Weights of a small GPT-style language model, trained from scratch on English Wikipedia.
Size: width 384, 3 heads of 128, MLP 1536 SwiGLU, vocabulary 3260, 37.9M parameters.
Architecture: LayerNorm before each block, no biases in attention or MLP, untied embeddings.
MLP neurons of a small language model. Each row is named by its layer, matrix (gate and up: input weights) and neuron, and shows model dimensions 128-255. Each number is 128 + 24 x the weight over its row's rms, rounded and kept within 0 to 255. Numbers have three digits each. A neuron's up and down rows have the sign that makes its largest values positive.
A block is one neuron, or neurons of one layer that tend to fire together. After each block is what it responds to, as a language model described it from the Wikipedia text at the highest values.

L5.gate275:062137115115120106126127163104153130163138103163128141115123151103116123103103105071101127131115105129157091155143153168147132114123108130133135115121128145113136101109131151122111152144135119144077114141113144146102148150115149139118134105108118128164140121139168079151144137121118168135136128083130125119125127118140100184097139130121122153134133098132140151148175176133135133151142
L5.up275:107164145113152143128145143175195088151119109094161118128110123097099111119144137087127137117148134091120116141115118148137163117108141138137153099129117123094115098154129130113135171113171154119139136117140130139090146145125174140148150125098093146113158130141088082073151124115112160174138119123115105104147137120115091142145152125158108096154145161109137148107131113090091126142167
L5.gate282:112122141111123120182132158139127129138128141129120093125124162100097133095147114119169181157130114120092124089128129141118108109137140132133130156100088119093121148171110165105164125180123143109102099143203113118105124130142078091105116118105109135162107125113094081117126115111133100119151111184141153122091174088152141158104153106143124112126132139119180150091078138114129132110136
L5.up282:086081101114132125158153158111141130120103108122162121109115181103102156177122139137129144174108128135097097094166105104149172121151139170141155140123128113127129151106105146095134166136140155102094129128112097103110088125132090124130151151124126133136145133102061112146134155127105085115127103137100140148108156096162153171134175125108130141137129114151129140106092111094115099136084
L5.gate322:110098141115140100113172149141151122157128149132141163154138107143075102102119170126147072142100123149153115129186122099148142147112109130099126118091174133139154148160129147132136122134141170156091125122153102102092135168159110123141128104148115095134096149120126087123155100109089201180133118104126115095118149102134175124115153111163116130156169122121122132182180136128114176129135
L5.up322:121125141135140121128161128110138110118183117134135152177136140099109149135140134114148098157126085108166080086128129119114134143120136157126117101092136127151162130140101118128165120121168133120098165133128104136110118120104106142127151121137100095152075140131111150094161133131168180142117146104149137089128125131116152109098153087115163126109166132098144137151141134124122175109120
L5.gate394:130105152108147128148123136113113108138142156149134162121150131124088136138143118128159145143113184172145156160104136100171106129143099118185108118098158092117130122121070153108098134132093104155059121159185137131099076135159149133159123132098164158121135150135137128151161136134137109164111100112098144158145092136144161134109158151146118124150109082088114115130131144097113116101126
L5.up394:136160178099127123145091162141142182178102134156120131140147122138082101136117148121162124134130116127145138153126104184132114130139068118136127101125102170127161126152104126147107061122120078131122173116119134128151120119105102120104133147151141122088105180132104125146146105087144126156165107121147131125124135130076147119162128173158139156126120134129128137121141116138131097153108
L5.gate396:076122170147109150124157136110122123075137135124151154114147116087116141169137130100088125087147114127115105172130109122165129100145187117125151119148148146131113146159104138111145123115104092150118128104111132131126124121134107135175156126111124103145138105088090139145172106179136145167082117126148158153163123128129143107121130130103127097129162117112125103159136137112086115168116
L5.up396:073156087153114122185133145152155145139116123122105121082142159102134132125126144113134187121131119108124115131128101116132155132124167168127163172149152094138131118119134139106100140115144090111074133098130152114112141141105121162152153112141163069150145094140106130123115154158130118120087102137124162130104135136136092053121125086144139147086109149122163111097140147170105108144129
L5.gate560:155127123122162168167129119143133118124117135145072127108122106106128145114161132135163135091114128101134113086124110103155098165146114119166120166091088162150129161169096086120146161127118126166124104084117138168143117184115150131138150069120136140154123113095108116150185118176138122177111099126135126126166145125110129101125122130121110158124178133085121156086153125134130132124074
L5.up560:125134128082140088156147109139120148098133123098151091165044142131133090158131139142092121112115123082119115160136143137147125154157097121142116141142107137125132176126170140114161145105143159105077109158140132116130157172122128132109120108137172148126139113126109111140098124119126119158144126116165112094169140147129156114116116133148141114116086102174126161119118104165171105104113
L5.gate579:136095116074142110174090119094132120112099165130112154153145094134119140148116089122144105090103111143142139079168103105128110127110162164141116109165148164160144113130109095156081125141150133134102109088121125118098112158126108094118140138113088171119143097156121146109137081110100149123190126128135115172084122120122141127099121128127092105138108112154097080084139087099157098152118
L5.up579:159146149155110129191119109147099166157141109125118123150160100114142120117126148141126151082142174121165127115131104117107142166113116125124093136092112146141099177126158120102142124101120126146120158197089113137101150164118180092143174124157140137128109165126141144161119100135147134139142150115122163116108157100132120115161111163118124162130107087123135133079125130081141103134151
L5.gate750:128164128120149088135098141160184119122134152114135156138104121087078120132127147132125135127160096105125124100111138095119174136124118182131075127104127110167098158059100137121151088107154122130155143148123133136132116143099119149132174085137107151127079106163136104138088124084108136116126142149103108141103152103113078123139130097144135082110160103132106125129128095128121125140158
L5.up750:134143148116131127040154100130111096140153109121152150071166123131125114076119156123139144116108174167161137153126167116123110169097078125106164128155145137120122117095141082160149100138095140137138103079124111147109102134145174138115171146115131094133160122173129110109185105110114140163186125121145114120130094108130078096139188144173126135111149169131173137115097101117136090135115
L5.gate994:121134159133100133132107075120125141157112128080109113160148174163154141091135119107147140096087077150140197090115092086177154161093108125156109160126129129115138128110109109138122165132136121139120115117090130163076118143152129112091134109079134139118135147139125129134089134138133096122125120135144131189122132151132168129130120161161164161136092124170126128116137088144109149119116
L5.up994:097109109126133151114154117147140097099141127141104109112101145126100130133109090149114100129127125103157117121146111134145151125137124141132130133167132138128127149098129125163131134182118108131110071083120131140126143148123122125152169120146140161136102163096099116129152105155072118121121119153112122145142113116096102155072123095074140118168123097166157152076086142146126129178107
L5.gate1108:066122127152121116142151141158098137151097124096130128129114145127163164135189114150115118128109143139172134126133137130105117146138100136103135122144140113096110150112130157145091143174126127135146173107147110105143123103138125133141143159098131164146122149134125092094118146183137126119146136125132098118123122127116102107097090128113093141169120130068095119146149142178131126173102
L5.up1108:126158146143112123169102164079138135189155140122122097092143095128130102106130147151128115131105126137134126102177179133106107160132152116164141131144163121115123120123109124147111140132137154161157139146133136135108107089127119129157123159104114147169158142113126122108136145154125081140113138145128105097103149136114144125117122085107138123147155135101123075113130161107140155152145
L5.gate1118:121096135122116135144102150129170169123140108106184136126140152131121127110127122143089122086145133146151114099125145122123154121110136154163115130120095148121137081155131117157142110137124096100103148117127106126112133109120094141170127100162156109153130109131136099151138124153102094123162117163088133111088098140081113110128119103090106130128137125124128117104171131149112124145163
L5.up1118:157131132130138116157116095115141132095102142128138147112116111155114103108095107156131144165065115113164174154147119114111097086135142120129110094128103112123105099156146124099166154092146149091107138089157150133136150173091181128106111075115121134150161145127103150111124193145166091161088110138161129115117127143157131120128114157132104138129134147178080139126155093148155139107198
L5.gate1166:065095140133126127181139128109150167117144127155138094113123155108081135121135126104137175111144134152153117111173108083129125152121089155131128133129118148122154126192104109160176120148158124171105115161106089154103128158132108078159108143117133140107120118130123153123133113112126136098159101127155130135105159134109112113165126119091148138128170171113074142120100087127122112076126
L5.up1166:070114104110094117138108140100161149085129123121136100126152161088123098123107158163099111116143150128162146132139099134124142114162136163118099118151088126152142098154156149146167136116116163133140113119105140114136179186155127112150141138138126175141160100143124147090117094095151123124146106122147155109165153152127105098110161069120132149122122123132149173147105136126110095120158
L5.gate1231:119108145127159133123153143126111131122129090112100141112124129134143099156124120181154139136149104097070154108144095158128102168125130125131137125150109134104104099121073173130111149123117137123110111110152084195124142135194158090138124144114108134130116124086167092138122056123105152113138114116133126135124150088181068131122119145117139115121119105142139112116157139148072145101089
L5.up1231:133117158143125126146162147150115138144141064158137114106119090123167154118146086088099152120122127094125158114111133163166077172086141120147146117117114134131136124114117141133122136116128093122134171148145122127128137180129151091129096124109088159148168120105108150143116081107126132169079112126129154140128133155153111086128137129101159101120154160140160151155132121119124108087095
L5.gate1257:169095141130143085125121117083121157110116153114144109116120086157127099159079162151122138135106082113134099158142148137161176151112148165063136096137104143151098094123145166103125128133131174128120149126131138156114150102129142118124123190142079118101155133120090101141159100118197151094153128142123119145138128126125151155107124168148133112081102148106159114135136148135146116105121
L5.up1257:138098140136156095150110151074095108100121145131117190160155115102123123130148147171153123144115103087162087132122107089145184141138104174151119119137100120122106122104158177107114110098145224132066158102172115109131135137140119139117147132106131112123101110129097141171126130094118162120138150162180106117099151132180137147101121147135139117134113130107149149218163130123096112109140
L5.gate1339:118124137122151120137146127107123155129127138141122104121113186104141141157136135108153120157133104112123112139093150127100167166101116117192153131096097120131161144122112103054149103127125133124114092117127118126118143087111135117168159135141129133146111153127112114112170153106101134127169104070092119122139118107142144131114089112100114112107131125108154148142127095112125178140127
L5.up1339:117111165110121158130100124118152142133129079122134081137160116150129109099124150109110147134163108133091112106126137141111140119104080138129142107095120126109079162166135068101086122113053106146124111138137140117114091177130114138107150138150104168157123186111167149153151101106153129177124129146130134100135103124146134132106134162164126094098120094152140128097117116103143124086131
L5.gate1478:109111161150096121141172149088152131154129138108091160144141116116139120151114106098095132140108110130098148126129146123146118122135143124124176075096122152105149129120184167115095106162111136157141098140130114148112145144132134113130178127119104158160168127109163143143196130113119114161111172166175145126117112129143106096135141105146158152112150141134082116143153121129129130131102
L5.up1478:110097092097173111147110143099130106122187111154091146165105132111122135105161156132151138148113161107132133101147138083087180136181084095153101124139138131090163132159164175136136110153160168126102138128178109134117134195138087133187153130135128124098137117114121110124150089103094114156101136154128151107117177117162105149134123103126160147126115135100131121118150100111144124102129
Description: "Of" inside fixed multiword names such as House of Representatives, House of Lords, Order of the British Empire; weaker on number/date commas and second word-pieces.

L11.gate625:122147118178121063138126128126108141140142159109149158128130090100192070143144183131076170103109135138126137097154059115157117101114100111127135159096074144115130081126119098171118104100121137139156169106112150112144141122087107141136140124128156076099148132127143125124121173140146141153121084155139111113112124135108156153096147163131090155103137175076149137104143143159125103164113
L11.up625:104122125157137135146105158089086117166116111167106142112152124105179123131148138097113142168178188120114109121162110137133170113139148126140137134097093151146126108125109078155154130128140113075141157149104121129164103130089126096169122124113123107089151100159106097122133162102136105129138148086117171148151100116120115118144113129095119080134105105098113110110140145106089117145135
Description: Separators closing a person's name or section heading before its description: title-closing =, nationality words (American, Indian), list dashes, "as" and "),".

L4.gate31:139151129156154145115120135145106147149134100130143119100146120151136142078084144123065138138119103153107146140104139139118106102107161134105113132156106109098141125139122108107115150106153128139140126109088147141140132110095111145133094119161106051153160102171097166102136143148132097096155141131121114135090161122163154122113108143132147109155170127127210086140121189123127101140093
L4.up31:111129126129129133100150119178117125174171119123146152161150143154115086130132135136143107181121094145128155141126087159119153097125106114106157140138118114142156161141161135103145141132104107149143141122147157127077122169123147091130114149161125132137109122166146130132060102117118084126107142107087100152087132155137131097118120139135171117106175121152163081103170184125098102140118
L4.gate357:153140131152124143090142146063137149136105120114129139152090144129115163128170135129146115138136173094116112120115122118150144090121119114171108192113130136130085099125130144137125093136152150142120127124185113142122140136118151188099145120135168133106107137141120162125118110159143141145148097153089153111126160091116118174156120130124103133083117126118129122139144139137126178148089
L4.up357:164120129142107109090120118098152132091132138141125129118134144131135104118142186161124168108146135136140138144123116142137098144155143116099126133128116087151088140113135166138136103151122101153142130098140066143170116098115084159110112108106129121178144138151168120130160128119138106143144131208125117137116113113151141153117115178104136118107145137115141110079148106127164136148112
L4.gate792:135146147175139164185158152146110122201157124116107127120115105153081137142138138126118134159155107119103156151136173115103140110108118127164153100115121077089119113143120169153139109147109100124105120099133099175162111126105134138185152132135130130139121167127136106161119095148133150105124121121134116122133145134133148110075125122092121086099136101111159116144127104126165128129139
L4.up792:126133120099124125112088108156116139136098098168153165115147128142145114097120131119097113113114132091111119100139127111141094183148106081134133091143151137130171144155145110122142124135120097130110120105113115188122132144111110139124205118176124120122148119137100085121122119147123119142135150136127164097102102072117123117151147157116093133118141145179172137112165113129122118136084
L4.gate1422:140107104136127098128149147129142126101135115178129109116148106109069150139143147123139130161097167141110169167100127136116123126139124098172130126137166116124141125165105118090151169124088146147147101124082122200143148169150095120123133118108105096148104161138182154131098125119145123171111111115130154140106142104090113110107121133085145129108125147110149139091124158118132116129089
L4.up1422:145138093153151136141146182112103139152135145116152091111161109140098102092137116117117145193125137181119150173078101133147154100134108085149154128170193090133146132126118109107123174108141142131152117112136168150172109139172102135133084131105084130120081157177126159154141134109101125144115175129129143150076151134189104131094104150105136114092111134145158109125121146159126131131110
Description: The first token after a blank line that opens a new article title (=) or table (|), plus of in names like University of, Minister of.

L4.gate47:092129092118143129132144119101117147118158115133106102136109114087058112162128114120113124099157142075092116098134141149160106127146173132089107146178118120093114100121071176130117085091106133122121133117115086124094137128122128078106112079094110119103121115149103130160101148118140120105162109131098145137140166146131121116149152097130108101155116155115138113136110140107156106125189
L4.up47:086139110111115087160105169072093165150147095125134111102154135131087093128137093122112152104169099142114070174146116136153099094101150153096130087186094160100129098146117135107136113138175156131125135125140149105105136119141093113097140072162164131150141107134134124079147108118117115119159166123178153128163133117106165110119095107129143128141098106112168119143126092136130125151146
L4.gate306:109138111145140128134142143126086114141116166143114139133141152133133098074126122116155141153179119110128145128118120115147112083140131063135174132117100123099081129126114114125115106116104183108149135127096179138114140173183169143103123111138142120114110099145129153143128112135120122142136152147104134136177110130116166138140173132110141096131169104122163107126127141123101140120112
L4.up306:069147124078124122128117085101153165144111111108135178117106160175113139158141131106139124140093125127125072101111138074132133110119080098102151123162138102140109104101112140100142106148134114135126124164133126132161133081086113123105141131173155157108160147177152098121157102129133137108126115136132118140146100148160134179120123154109160161136170143121102090097120101128097120137163
L4.gate723:072122112146135128118114125078140127121136135131123134119131097135115122132128127110135146141151135112129081121071164096163107157127146105102135181145139106124167143133137109114127094141154168118127157132118121159143125159117063129168105101106135152109133114161137155111101121119137139110108106142123144179125155145136135115105197105122158107176128130140125096107154119109124135172111
L4.up723:069124123148158132152154127141165121108100142141182156113174143123076143110146104101123149156143073102116112131143145106146094101096114125102147121139120141157128152116178086085136146128143119099129089119096184152097104115141102101136106103162088123128157125134123138112088143153104112088133140127120117125106165136134136141097138114127154104133102126151175101147150114153107118139082
L4.gate1355:124166102124148136071128139112160154161114123150140132116170138090096131144125098098116162143133140114138118182151105094091129111163150147135112136104118110134179093129144140144121128133110138121087130107150138122131131137093135112144075152114114136145126097136182133108110165127135154158173113100108143164156147134126134080148147142096106130173091166107138131140138091108145093157146
L4.up1355:128147154132145100102101152155157139128148117143135147124135116101094132123099115115105117134182129119143139102109121147103106133165153075129149138151134103131143075139144141123113139112116118140099088120119151097116136139111088095172072150115086096165141152106116134150166154122113088092153127136135130102125126140160169138125121124122121119150077142136163123132152136122148088128105
Description: Closing parenthesis or line break ending a biography's short-description line, e.g. (born 1999), and heading ends like ==History==.